python train.py --num_hidden_layers=8 --hidden_size=576 --num_attention_heads=6 --num_key_value_heads=1 --head_dim=96 --intermediate_size=1728 --vocab_size=16384 --hidden_act="squared_relu" --norm="rmsnorm" --norm_place="pre" --norm_eps=1e-06 --positions="rope" --rope_theta=2130.0 --rope_fraction=0.75 --qk_norm=false --attn_scale=0.102 --bias="none" --tie_word_embeddings=false --parallel_block=false --init="normal" --init_std_qkv=0.0275 --init_std_o=0.0 --init_std_up=0.0275 --init_std_down=0.0 --optimizer="muon_variant" --learning_rate=0.00427 --lr_mult_qkv=0.4 --lr_mult_o=4.0 --beta1=0.95 --lr_head=0.00264 --max_grad_norm=1.0 --warmup_steps=200 --schedule="wsd" --decay_fraction=0.671 --decay_shape="pow" --final_lr_fraction=0.0 --batch_tokens=[16384, 32768, 49152] --max_seq_len=384 --doc_mask=true --z_loss=1e-05 --train_tokens=335500000 --max_steps=11656 --dataset="wikipedia_en"
MLP neurons of a small language model. Each row is named by its layer, matrix (down: output weights) and neuron, and shows model dimensions 112-175. Each number is 50 + 12 x the weight over its row's rms, rounded and kept within 0 to 99.
After each neuron's rows, "fires before" lists the tokens most often just after its 100 highest values on Wikipedia text that the model never trained on.

L5.down1267:46 40 61 60 50 50 41 38 49 45 60 66 47 62 99 59 37 72 59 65 68 46 55 46 45 60 44 55 70 55 39 65 56 42 44 40 65 55 61 69 47 66 45 47 37 48 48 42 43 53 24 55 58 58 34 43 42 28 58 39 40 53 55 51
fires before: " ", ":", " #"

L5.down1614:42 64 62 39 48 47 48 24 28 47 32 61 66 50 37 49 55 29 57 63 56 47 55 52 62 51 43 35 63 52 52 58 42 32 68 51 73 46 39 74 33 73 40 53 34 62 49 62 26 61 80 47 39 63 51 38 41 28 48 41 43 49 47 12
fires before: " ", " to"

L5.down1141:71 66 66 38 64 47 40 45 46 60 26 45 46 47 46 62 57 53 54 62 64 47 36 41 56 81 54 64 80 53 46 59 34 45 52 65 70 63 55 55 46 85 31 55 45 37 25 40 47 69 61 57 46 32 53 52 63 57 54 62 50 62 53 55
fires before: " |", " |\n"

L5.down333:47 59 76 60 39 28 53 62 51 63 53 51 59 41 33 30 54 18 58 58 24 59 66 52 52 74 71 39 39 26 43 41 55 44 44 28 65 48 49 57 27 45 37 48 37 30 37 67 50 67 41 34 39 65 58 63 50 53 36 54 35 51 45 67
fires before: "6", "3", "4", "5", "9"

L5.down1651:51 35 54 38 42 44 43 39 50 61 54 49 33 53 37 51 65 49 54 44 66 36 32 54 51 49 69 59 40 52 52 49 62 38 35 24 57 40 38 59 38 60 46 43 51 38 37 16 54 43 50 55 59 42 66 51 62 46 52 22 43 40 39 26
fires before: " |", " |\n", "×", " "

L5.down1102:41 53 52 18 61 49 42 55 43 61 47 53 58 56 40 49 66 66 62 49 43 60 18 54 54 54 48 53 50 74 44 42 63 43 54 58 69 40 66 34 55 49 47 50 61 49 73 30 59 44 39 20 56 29 54 53 69 62 56 47 44 60 58 57
fires before: " that", " the", " it"

L5.down520:37 55 56 76 48 24 49 53 58 41 23 49 46 29 30 36 09 69 75 50 48 28 55 67 54 45 31 42 38 65 54 53 44 41 51 47 58 48 56 71 42 63 64 49 42 59 42 49 52 44 38 55 61 30 70 42 51 48 31 61 58 40 50 54
fires before: ",", " the"

L5.down864:51 51 49 64 57 50 67 72 52 53 58 60 57 25 62 40 43 59 58 46 52 52 85 43 34 57 27 37 43 68 47 60 55 25 59 73 71 49 53 63 31 82 59 51 45 33 30 66 61 31 49 56 44 47 42 32 68 56 54 44 61 55 27 32
fires before: " "

L5.down107:40 75 50 53 43 40 57 58 35 49 70 49 49 58 58 39 52 60 42 63 47 36 69 65 53 53 47 44 34 60 32 49 58 50 49 68 57 37 45 58 50 65 18 40 59 30 60 49 62 52 44 48 56 80 44 55 29 54 38 45 58 66 49 64
fires before: " |", ".", ";", "11", "200", "1"

L5.down1237:60 51 68 59 47 52 37 46 53 49 52 29 22 44 40 60 30 48 68 60 40 51 53 65 57 67 49 40 39 77 62 28 64 32 61 50 41 47 44 62 65 43 46 52 67 56 44 31 48 33 50 70 55 32 59 60 58 46 59 76 40 50 56 67
fires before: "7", "8", " /", "6", "57", "9"

L5.down590:57 57 77 42 29 60 79 72 41 60 34 35 45 47 54 44 42 56 37 65 60 66 48 45 56 42 50 39 57 42 36 53 54 29 34 45 41 42 37 55 46 65 28 57 49 57 63 36 51 45 16 60 29 41 36 37 34 48 39 50 59 36 45 55
fires before: "\n", " ", "|", ":"

L5.down499:55 32 43 38 51 40 40 23 59 53 56 61 38 53 99 59 34 37 49 68 43 56 57 45 63 52 59 72 59 59 44 64 39 44 63 64 68 49 37 61 58 50 15 54 49 56 48 62 63 53 57 59 49 35 52 77 59 37 46 56 38 63 57 45
fires before: " |\n", " |", "1"

L5.down1492:46 42 49 29 36 52 43 59 46 50 49 64 56 50 46 41 51 52 65 56 50 49 68 46 48 25 66 60 65 65 61 52 68 49 58 57 23 32 44 62 60 53 32 60 61 64 43 61 59 48 51 49 55 48 64 42 62 69 58 44 56 67 48 37
fires before: "2", " ", "1", "3", "4", "6"

L5.down125:42 54 27 66 51 36 44 46 63 38 46 28 51 41 56 57 40 56 74 54 56 35 67 45 66 57 43 79 51 54 52 46 45 57 48 31 54 52 63 71 21 31 29 46 36 62 51 61 27 44 45 54 36 49 48 41 43 38 50 43 55 47 43 59
fires before: " to", ",", " that", " the", " a"

L5.down26:43 54 49 49 59 73 58 56 62 46 34 50 52 61 42 40 34 46 52 62 41 79 42 53 56 48 62 56 43 42 63 52 26 61 62 42 23 42 48 47 39 36 65 67 67 69 61 42 53 41 48 49 42 47 57 59 45 44 71 24 52 42 68 59
fires before: " ", "0", "2", "1", "3", "4"

L5.down1255:46 38 58 39 56 54 49 40 75 59 38 49 44 50 29 60 44 51 69 45 51 69 56 35 41 66 34 28 59 31 50 35 57 50 50 76 35 45 52 60 51 45 52 40 63 52 57 52 29 58 60 53 57 49 35 34 47 59 32 58 50 52 65 33
fires before: "3", "2", "23", "22"

L5.down166:47 50 48 46 56 44 40 32 38 44 40 54 59 47 60 52 56 72 42 45 69 54 70 51 37 35 63 19 36 54 64 56 60 60 61 66 31 37 30 35 39 49 21 65 61 59 48 40 37 52 48 53 43 58 60 54 36 62 37 58 61 31 56 52
fires before: "==\n", "==\n\n", "===\n\n", "===\n", " and"

L5.down1661:57 44 56 37 57 44 33 33 37 70 47 55 63 43 53 66 46 65 71 53 50 32 50 45 54 26 17 33 31 43 68 47 73 50 51 50 38 70 38 62 19 80 39 72 39 26 48 41 34 40 52 40 46 49 50 41 35 64 33 49 58 43 55 38
fires before: "==\n", "===\n\n", "===\n", " and", " (", "==\n\n"

L5.down432:56 50 59 64 49 62 59 42 63 47 45 38 46 74 40 55 58 47 38 34 39 64 45 50 67 36 68 54 50 50 47 55 29 41 44 61 58 43 42 54 74 51 59 73 48 51 57 53 45 16 70 66 50 55 49 48 50 42 51 68 60 62 55 47
fires before: " ", " May", " the", " January"

L5.down15:52 46 46 32 66 39 64 43 61 51 64 58 52 29 54 41 48 37 46 48 74 35 34 62 55 53 41 31 46 40 16 50 32 44 41 55 46 61 47 44 54 57 50 46 53 35 53 44 43 48 50 38 43 48 56 64 34 60 47 50 47 37 53 48
fires before: ",", ".", " to", " and", " that"

L5.down889:42 39 24 59 54 74 22 73 50 56 46 60 52 52 52 54 37 40 67 46 62 45 47 70 45 54 60 51 51 40 49 55 73 72 64 59 63 57 57 53 40 51 44 49 42 62 42 54 28 37 32 42 41 49 56 46 59 78 73 55 38 37 56 26
fires before: "2", "^{", "1"

L5.down1154:50 28 27 36 39 45 35 42 45 49 44 28 51 49 45 53 41 48 49 26 32 57 49 49 67 84 63 52 38 53 48 49 54 43 57 54 34 40 44 53 21 59 48 55 63 38 50 52 40 52 35 54 48 60 41 63 62 63 52 54 54 50 39 50
fires before: " a", " the", " an", " \"", " one"

L5.down987:51 73 41 64 78 57 34 60 42 31 60 52 45 68 30 64 52 22 30 41 57 39 41 57 56 30 56 55 50 60 40 52 43 61 41 77 32 50 54 59 51 82 71 52 55 41 40 79 34 45 43 42 41 48 58 57 42 69 66 49 56 41 45 32
fires before: " in", " by", " of", " from", " on", "of"

L5.down384:31 64 45 72 68 62 50 52 59 22 43 53 62 69 39 46 42 48 40 35 38 76 44 59 41 48 49 42 63 31 52 54 44 68 54 49 47 51 39 40 45 49 59 43 54 61 51 81 28 45 53 70 59 57 55 57 79 50 63 38 42 49 40 43
fires before: "0", "1", " ", "-", "2", " -"

L5.down1646:65 54 49 63 44 36 52 48 41 42 53 33 33 59 54 36 71 00 55 33 64 19 43 48 71 34 49 69 63 40 34 67 28 49 59 49 54 52 66 66 30 50 75 55 34 55 41 51 33 35 55 53 52 55 55 53 46 42 61 64 49 67 72 51
fires before: " ", " from", " in"

L5.down689:51 50 22 73 63 57 41 64 68 58 47 37 61 65 64 41 49 39 34 45 26 68 56 62 56 60 38 33 52 50 44 63 40 43 38 65 55 40 66 59 38 38 63 66 62 60 35 44 47 36 37 34 51 52 41 61 36 64 69 37 56 34 49 31
fires before: " by", " in", " on", ".", " with"

L5.down1622:50 36 58 33 46 39 61 42 30 56 60 67 52 58 72 45 70 41 35 68 60 47 49 34 27 24 30 28 50 72 56 45 40 23 30 41 46 44 53 40 70 55 50 47 49 59 71 57 49 42 50 58 29 59 62 41 44 46 49 45 43 21 52 53
fires before: ",", " and"

L5.down1170:69 35 62 44 51 51 43 54 42 54 52 52 54 40 70 40 61 36 53 55 41 56 29 68 55 54 68 52 32 26 55 50 63 42 60 50 52 49 44 89 50 49 46 42 60 71 62 61 51 56 58 50 47 49 64 55 50 51 55 30 52 42 41 63
fires before: " ", "A", "Q", "M", " \""

L5.down1411:50 48 43 61 37 45 45 38 41 42 48 48 66 52 43 72 55 48 38 59 55 50 58 69 52 55 57 65 43 37 64 59 50 27 29 37 53 26 39 40 67 90 41 64 59 43 48 61 61 39 60 40 67 60 77 54 69 25 50 67 40 66 41 51
fires before: "1", "2", "6", "01", "116", "5"

L5.down359:55 54 37 49 63 60 39 34 59 27 48 38 41 49 44 34 37 62 57 25 72 40 64 57 38 38 38 59 37 30 46 43 67 40 58 48 66 62 40 60 41 55 42 68 61 26 47 31 38 47 19 29 38 49 39 60 38 40 54 70 62 73 45 55
fires before: " to", " of", " by", "ing"

L5.down1641:25 43 71 46 59 58 58 37 61 24 36 52 31 50 62 60 61 56 41 47 43 51 49 52 44 54 38 53 37 34 52 46 61 55 36 37 40 38 67 64 62 43 54 35 55 37 68 40 50 60 44 46 47 59 50 52 64 45 53 45 46 60 61 65
fires before: " |\n", "0", "1", ".", " of", "2"

L5.down1621:48 39 33 55 56 42 41 49 33 52 44 46 64 55 59 35 57 57 44 46 55 40 56 37 55 52 64 55 41 51 27 57 34 43 45 45 68 55 34 31 50 68 54 41 20 31 65 60 55 59 49 47 52 36 49 40 56 48 62 72 49 51 28 70
fires before: "4", "3", "5", "2", "24"

L5.down332:58 54 46 50 40 67 45 38 45 39 40 52 47 60 72 41 46 48 68 61 49 50 57 61 48 57 54 43 62 58 34 51 53 54 69 52 43 59 51 48 64 46 51 54 55 60 56 56 60 45 32 53 55 42 45 54 43 47 36 40 46 55 48 44
fires before: ",", " and", "),"

L5.down4:69 58 23 58 57 25 40 41 41 63 40 34 66 48 52 63 24 54 68 67 46 35 59 51 41 65 41 32 51 19 55 47 65 59 48 43 49 52 41 83 37 54 45 50 63 55 34 35 42 32 47 27 47 57 31 54 54 32 36 72 49 63 44 53
fires before: "\n", ":", " |"

L5.down736:57 38 42 55 64 47 69 56 37 52 46 69 50 56 62 38 54 38 51 34 51 74 66 50 40 45 44 42 66 47 45 62 48 52 43 34 49 66 43 61 43 23 50 54 41 50 49 69 46 50 43 42 61 45 39 42 70 60 38 47 70 42 63 43
fires before: "0", "1", "3", "2"

L5.down418:74 51 36 49 70 48 39 52 60 34 35 43 49 44 35 41 62 62 34 66 59 58 52 47 53 44 54 45 37 37 62 57 62 57 37 47 62 57 55 54 56 55 74 49 47 53 57 57 40 47 64 45 61 39 58 48 41 36 50 28 65 38 39 79
fires before: " ", " (", " .", ":"

L5.down749:57 56 50 50 52 44 51 50 44 49 63 30 39 45 58 38 63 47 52 62 58 53 52 67 49 62 36 66 60 73 53 44 55 48 65 40 56 43 66 68 56 45 61 58 74 28 49 54 22 55 31 59 55 61 36 68 56 55 44 77 66 48 59 62
fires before: "5", " |", "7", "6", "9", "1"

L5.down1116:35 34 40 31 49 58 44 38 47 60 49 43 65 33 50 53 34 47 59 47 57 32 58 42 60 49 47 34 19 46 42 55 55 26 51 58 45 77 62 48 45 42 47 58 75 49 59 29 59 57 40 59 57 38 47 51 50 51 58 40 38 48 44 46
fires before: " to", " of", " between", " in", ","

L5.down1497:54 65 64 50 51 72 59 37 67 66 79 45 50 43 37 61 75 55 52 57 54 45 36 57 63 43 67 34 49 46 41 58 52 44 53 54 43 29 60 62 33 43 56 57 39 55 59 46 51 59 38 74 54 41 50 58 40 43 33 58 36 59 35 67
fires before: ",", ".", " and", " when", " in"

L5.down636:64 38 67 35 42 40 62 66 52 73 53 48 35 49 49 46 52 37 47 36 50 68 30 42 44 39 47 38 40 62 61 48 56 56 43 53 61 48 56 54 66 67 62 42 52 79 33 48 56 55 63 52 35 68 55 45 57 40 27 52 32 44 52 58
fires before: "0", "7", "9", "8", "3", "6"

L5.down582:66 28 82 48 47 61 61 48 55 55 59 71 31 58 48 41 39 45 65 50 26 63 58 64 59 33 49 34 39 20 35 50 50 71 62 66 47 58 62 57 40 54 52 61 65 56 48 43 38 53 41 42 42 65 78 52 54 61 54 62 40 55 64 21
fires before: "3", "4", "5", "2"

L5.down530:44 55 44 67 54 39 58 41 33 41 58 50 41 44 99 31 47 41 54 42 38 46 59 23 54 49 28 54 73 43 40 46 36 53 49 58 61 45 50 45 57 63 41 42 47 48 61 40 31 55 42 65 44 52 64 41 59 58 62 32 72 54 52 60
fires before: " "

L5.down1655:34 65 61 67 58 31 46 34 48 66 42 56 67 68 46 45 40 42 84 65 59 50 65 54 36 66 39 48 36 55 34 56 52 34 61 40 54 58 47 58 19 45 50 37 74 31 29 48 45 54 59 43 70 58 48 64 35 48 49 58 46 54 79 64
fires before: " |"

L5.down1297:49 53 43 63 56 51 49 52 55 45 39 63 52 56 68 59 39 69 38 42 56 45 42 32 57 56 43 51 50 40 61 60 52 62 53 44 49 57 58 52 36 61 45 44 37 41 54 48 43 53 31 41 55 71 39 41 51 45 54 21 57 59 57 35
fires before: " "

L5.down1345:71 60 36 58 58 47 65 48 93 66 66 54 54 40 74 35 37 59 50 50 61 39 47 46 42 48 40 77 45 30 45 61 39 64 56 53 65 32 56 57 53 40 62 48 47 41 29 53 37 43 50 49 63 48 50 43 42 54 65 46 53 58 47 39
fires before: ",", " ", ".", ".\n"

L5.down795:58 51 46 48 35 43 77 52 31 41 32 55 49 42 43 39 46 57 48 48 65 71 37 51 34 31 54 67 52 66 25 62 42 57 46 45 39 56 42 62 57 49 60 09 51 24 52 67 49 60 53 52 59 61 62 68 65 59 59 52 42 57 63 47
fires before: "0", "2", "1", "7", "8", "6"

L5.down1018:33 82 42 63 34 43 52 52 40 52 60 30 43 57 27 42 44 46 74 46 31 56 62 38 50 50 23 66 64 68 61 16 44 55 51 56 52 54 49 47 55 70 49 59 54 40 45 41 55 50 61 45 55 48 38 49 60 33 45 41 46 55 35 32
fires before: " "

L5.down1417:34 66 49 45 55 38 55 56 58 39 47 44 51 44 45 46 44 43 48 59 36 51 55 41 50 34 39 50 48 64 52 41 44 53 54 50 59 36 42 25 50 38 55 34 64 50 52 63 55 52 53 60 33 71 43 63 55 59 58 63 24 55 68 41
fires before: "5", "4", "3", "2", "6", " |"

L5.down318:42 35 34 78 60 40 58 46 67 39 35 60 38 47 69 61 56 24 61 66 26 56 61 34 56 42 57 41 60 52 51 51 55 60 51 54 46 60 22 49 52 44 59 39 66 48 59 53 63 32 38 42 37 35 31 49 67 64 48 45 51 44 32 58
fires before: " ", " September", " March", "13", " May", "24"

L5.down361:56 35 59 44 53 70 48 48 52 45 69 50 48 51 51 31 53 34 60 65 43 69 71 63 58 49 59 51 46 47 64 44 36 50 62 67 65 48 51 34 58 51 62 56 64 71 51 25 65 63 51 49 52 41 32 46 74 57 31 44 54 52 59 54
fires before: " in", " on", " by", " ", ","

L5.down244:51 46 58 82 36 69 58 43 43 46 57 37 46 67 33 71 55 55 61 37 55 46 37 42 52 69 54 60 48 68 35 55 49 25 49 57 41 61 49 72 55 68 56 47 46 57 55 60 77 59 40 51 24 60 62 63 49 63 48 51 39 53 60 41
fires before: "5", "6", "4"

L5.down1164:44 52 31 53 71 53 66 51 62 53 35 54 38 57 59 35 31 58 59 60 57 50 64 41 78 26 70 56 67 45 65 23 49 53 42 55 56 67 61 59 49 41 51 43 37 45 58 62 63 55 78 56 61 53 33 66 68 70 53 53 65 52 41 47
fires before: " |", "0", "1", ";", "2"

L5.down180:47 46 40 55 49 56 51 51 43 39 51 84 78 59 33 55 60 70 58 33 25 74 52 50 52 47 61 55 39 41 39 44 51 64 50 45 50 71 52 43 49 46 41 35 60 51 61 30 48 67 58 28 62 65 37 72 31 53 71 61 50 54 50 40
fires before: " ", " the"

L5.down1175:47 42 55 61 52 57 52 58 38 44 62 70 45 38 44 76 38 43 41 58 45 57 59 51 46 39 49 78 57 38 51 61 43 23 24 56 52 54 41 49 77 48 34 62 43 54 35 61 40 63 43 50 45 50 41 39 45 52 52 40 36 51 47 43
fires before: ":", " |", " ", " the", "."

L5.down350:73 45 42 55 67 38 50 51 23 39 28 64 79 56 53 47 55 68 50 41 55 63 45 38 50 49 32 46 39 36 59 51 63 55 26 62 51 67 39 69 61 59 56 53 53 32 64 67 49 59 39 54 44 59 52 73 53 45 30 65 36 53 44 56
fires before: " |", " |\n"

L5.down1681:64 63 32 41 57 45 54 67 47 52 61 52 56 44 58 59 42 63 45 39 29 57 24 25 53 46 55 55 50 47 50 43 54 46 53 38 51 61 45 61 62 36 69 46 48 45 52 48 47 49 41 44 65 46 47 45 64 50 23 49 63 65 28 68
fires before: "–", " –", " |", "),", " to", "-"

L5.down155:25 47 47 58 35 51 44 54 52 45 40 45 57 48 46 79 34 54 49 52 43 59 38 55 47 61 76 50 62 68 46 63 46 61 43 47 64 43 56 50 64 67 52 47 34 35 24 28 68 61 50 28 49 32 63 53 60 61 55 48 54 73 43 61
fires before: "201", "9", "2", "202", "6", "197"

L5.down1610:37 80 46 60 62 37 34 44 30 43 58 57 67 25 55 81 43 57 46 23 41 50 62 58 46 79 51 74 52 52 54 53 47 49 39 84 46 40 27 46 41 44 47 58 36 40 67 60 52 40 51 36 57 64 34 41 50 35 33 45 51 65 49 58
fires before: "–", "-", " |"

L5.down128:26 42 60 50 55 40 36 48 70 44 45 36 64 59 64 52 48 38 59 38 45 63 52 51 38 33 52 66 53 58 55 23 60 50 38 65 56 40 55 61 57 57 44 66 70 41 36 52 62 48 73 46 45 46 56 42 37 49 79 53 44 72 57 34
fires before: " ", ",", " the"

L5.down1231:50 41 59 61 52 51 46 41 59 55 38 40 50 39 66 41 38 37 38 61 32 36 20 43 37 43 52 40 42 30 35 41 51 58 59 33 57 50 53 54 83 38 53 48 55 53 54 69 51 50 35 48 50 29 44 34 57 52 58 44 15 47 35 81
fires before: "0", "1", "3", " |", "-", "2"

L5.down1399:59 69 33 44 51 34 48 59 51 47 43 61 53 54 64 42 48 65 52 54 42 54 64 44 39 45 80 54 50 31 60 48 54 62 37 58 68 69 57 60 69 64 47 64 54 66 46 57 67 53 38 29 73 51 46 51 47 47 43 61 63 30 56 34
fires before: " ", " the", " which", " An"

L5.down93:75 56 47 45 66 59 51 34 46 44 26 53 55 42 99 63 52 41 58 46 49 72 47 45 37 47 60 55 47 41 41 51 52 49 32 57 51 67 53 61 64 57 44 66 74 31 55 62 47 42 55 52 53 61 39 35 51 56 33 51 34 71 45 60
fires before: " ", " +"

L5.down1547:61 57 63 46 63 47 62 43 45 69 51 54 73 65 64 36 83 44 56 49 51 65 48 46 44 61 51 42 24 59 58 35 40 45 40 48 40 32 71 48 63 49 47 40 48 43 37 42 35 34 33 49 34 48 60 57 42 65 32 52 38 44 35 45
fires before: " ("

L5.down1130:47 50 37 55 43 56 56 56 72 37 67 41 67 27 42 53 66 47 59 57 33 52 51 61 70 46 38 59 68 61 45 59 44 40 66 41 54 34 46 43 51 62 51 54 53 43 51 40 59 29 67 77 21 49 64 41 54 68 51 34 39 73 47 58
fires before: " |", " "

L5.down1147:40 62 57 45 48 46 45 65 43 45 56 54 72 60 65 44 61 34 44 57 64 67 35 26 51 72 48 44 39 46 35 59 62 47 44 56 58 59 48 65 81 52 39 66 53 67 48 48 51 41 33 51 67 57 27 49 57 23 38 35 51 58 49 74
fires before: " |", " (", "–", "3", " "

L5.down1659:38 43 41 61 59 53 32 56 58 44 60 42 34 43 67 58 50 71 42 40 41 42 46 73 45 64 39 46 47 45 39 63 54 54 58 63 41 73 57 49 45 75 64 52 51 63 41 57 64 37 41 48 37 60 62 55 63 52 36 58 67 55 28 36
fires before: " is", " (", " was", ","

L5.down1021:71 56 47 62 55 56 58 47 68 62 48 46 62 31 99 67 38 55 52 32 40 65 45 42 61 52 32 17 46 44 30 60 51 29 31 43 71 54 54 47 77 42 63 42 72 44 53 47 60 48 57 52 58 44 37 51 48 58 35 48 37 30 34 56
fires before: " |\n", " ", " |\n\n"

L5.down1226:81 40 41 58 49 63 62 51 40 33 39 39 56 63 99 48 51 55 46 36 59 35 34 53 49 46 66 72 47 46 49 44 55 40 32 53 37 51 64 60 48 60 60 69 64 67 55 38 43 43 53 58 55 38 41 49 56 46 57 51 48 74 44 42
fires before: " ", " —;", " +", " −"

L5.down1458:56 50 56 68 27 56 42 70 37 30 40 51 30 58 36 33 44 59 60 67 58 54 42 61 63 51 30 57 44 54 49 62 31 56 71 39 64 56 61 69 51 65 44 53 57 58 41 37 47 23 53 41 59 28 55 65 34 35 24 39 40 48 30 51
fires before: " to", " by", " in", " and"

L5.down216:53 63 36 31 42 43 54 53 41 65 39 55 43 60 46 50 46 41 60 52 59 47 42 54 72 43 59 46 51 62 46 50 54 64 58 63 51 75 60 35 45 74 63 43 71 53 45 43 75 47 45 58 46 58 40 43 40 39 56 48 55 75 35 42
fires before: " that", " \"", ",", ":", " it"

L5.down673:62 38 63 62 52 68 48 54 55 62 62 56 50 48 63 77 44 46 49 45 43 40 57 44 57 43 41 52 65 61 14 47 53 49 54 16 42 60 41 46 58 50 47 51 37 66 38 59 34 47 56 61 38 37 45 54 59 63 35 30 51 47 56 36
fires before: " |", " |\n\n", " ", "100", " |\n"

L5.down53:57 31 34 32 53 46 39 49 79 46 70 51 63 40 44 38 54 48 51 65 27 53 48 48 66 52 42 44 25 62 60 50 47 46 25 37 51 44 54 49 58 54 46 51 61 44 28 53 50 58 52 48 36 44 52 34 52 48 65 58 28 42 78 47
fires before: "6", "26", "16", "36", "7"

L5.down1692:49 31 69 53 47 56 57 52 55 57 21 51 59 47 40 45 40 46 50 45 61 35 68 63 39 38 40 36 42 44 54 40 22 44 44 48 47 47 45 59 54 54 52 56 38 50 40 49 48 42 53 71 60 56 33 51 60 50 48 60 48 62 24 39
fires before: ",", " "

L5.down1009:43 53 57 61 38 66 56 43 50 59 22 52 46 52 53 45 30 50 67 60 57 25 43 60 46 59 69 54 54 33 52 47 37 64 57 33 44 59 38 62 35 44 37 43 42 68 39 48 38 57 44 41 56 27 41 35 61 43 71 53 49 35 43 38
fires before: " ", " as", " to", " |"

L5.down775:36 61 29 63 67 39 38 61 53 49 69 39 47 49 99 61 50 61 60 46 40 40 59 36 46 59 40 54 40 39 51 51 60 57 62 35 39 50 58 46 55 36 30 62 66 30 54 52 67 48 39 49 64 27 53 49 47 68 68 41 41 38 58 47
fires before: " ", " —", " MF", " of"

L5.down970:64 50 70 56 53 71 49 52 44 53 55 52 56 80 66 44 55 61 64 61 42 65 52 25 81 31 39 53 69 51 50 71 48 46 83 37 38 45 57 60 34 28 60 53 37 69 51 73 59 23 36 51 54 60 52 52 56 45 54 66 50 56 59 44
fires before: " ", "144", " a"

L5.down518:55 64 47 64 51 58 45 47 39 53 59 31 63 58 61 35 47 49 58 42 41 64 33 65 43 52 47 32 58 59 36 30 58 44 43 46 44 50 49 53 66 56 38 29 57 59 61 55 60 42 34 43 72 46 44 54 36 15 57 52 41 42 51 67
fires before: "0", "1", "2", "7", "3", "9"

L5.down401:47 64 43 69 32 40 30 63 66 34 52 61 39 49 67 63 52 69 59 37 42 34 41 44 67 58 54 74 35 19 34 53 36 35 45 42 47 43 46 69 28 48 57 59 32 46 38 59 48 50 67 46 50 39 44 43 47 53 51 25 50 57 36 56
fires before: " |", "\n", ",", ":", " (", ")"

L5.down1448:32 59 58 46 51 40 69 59 51 35 57 69 60 54 59 49 63 56 45 44 32 32 55 49 13 68 51 55 51 39 46 41 45 57 52 50 64 41 55 78 71 72 33 58 67 28 40 37 42 47 36 38 49 34 45 54 54 51 58 66 38 38 33 47
fires before: "5", "1", "3", "4", "26", "2"

L5.down632:62 62 70 65 36 34 51 60 60 58 38 46 59 63 56 33 53 54 60 48 40 54 65 51 51 52 67 50 42 40 42 42 46 43 50 34 48 40 34 40 61 59 71 37 67 44 43 54 20 37 61 37 48 76 53 56 77 40 47 41 57 51 59 55
fires before: " |"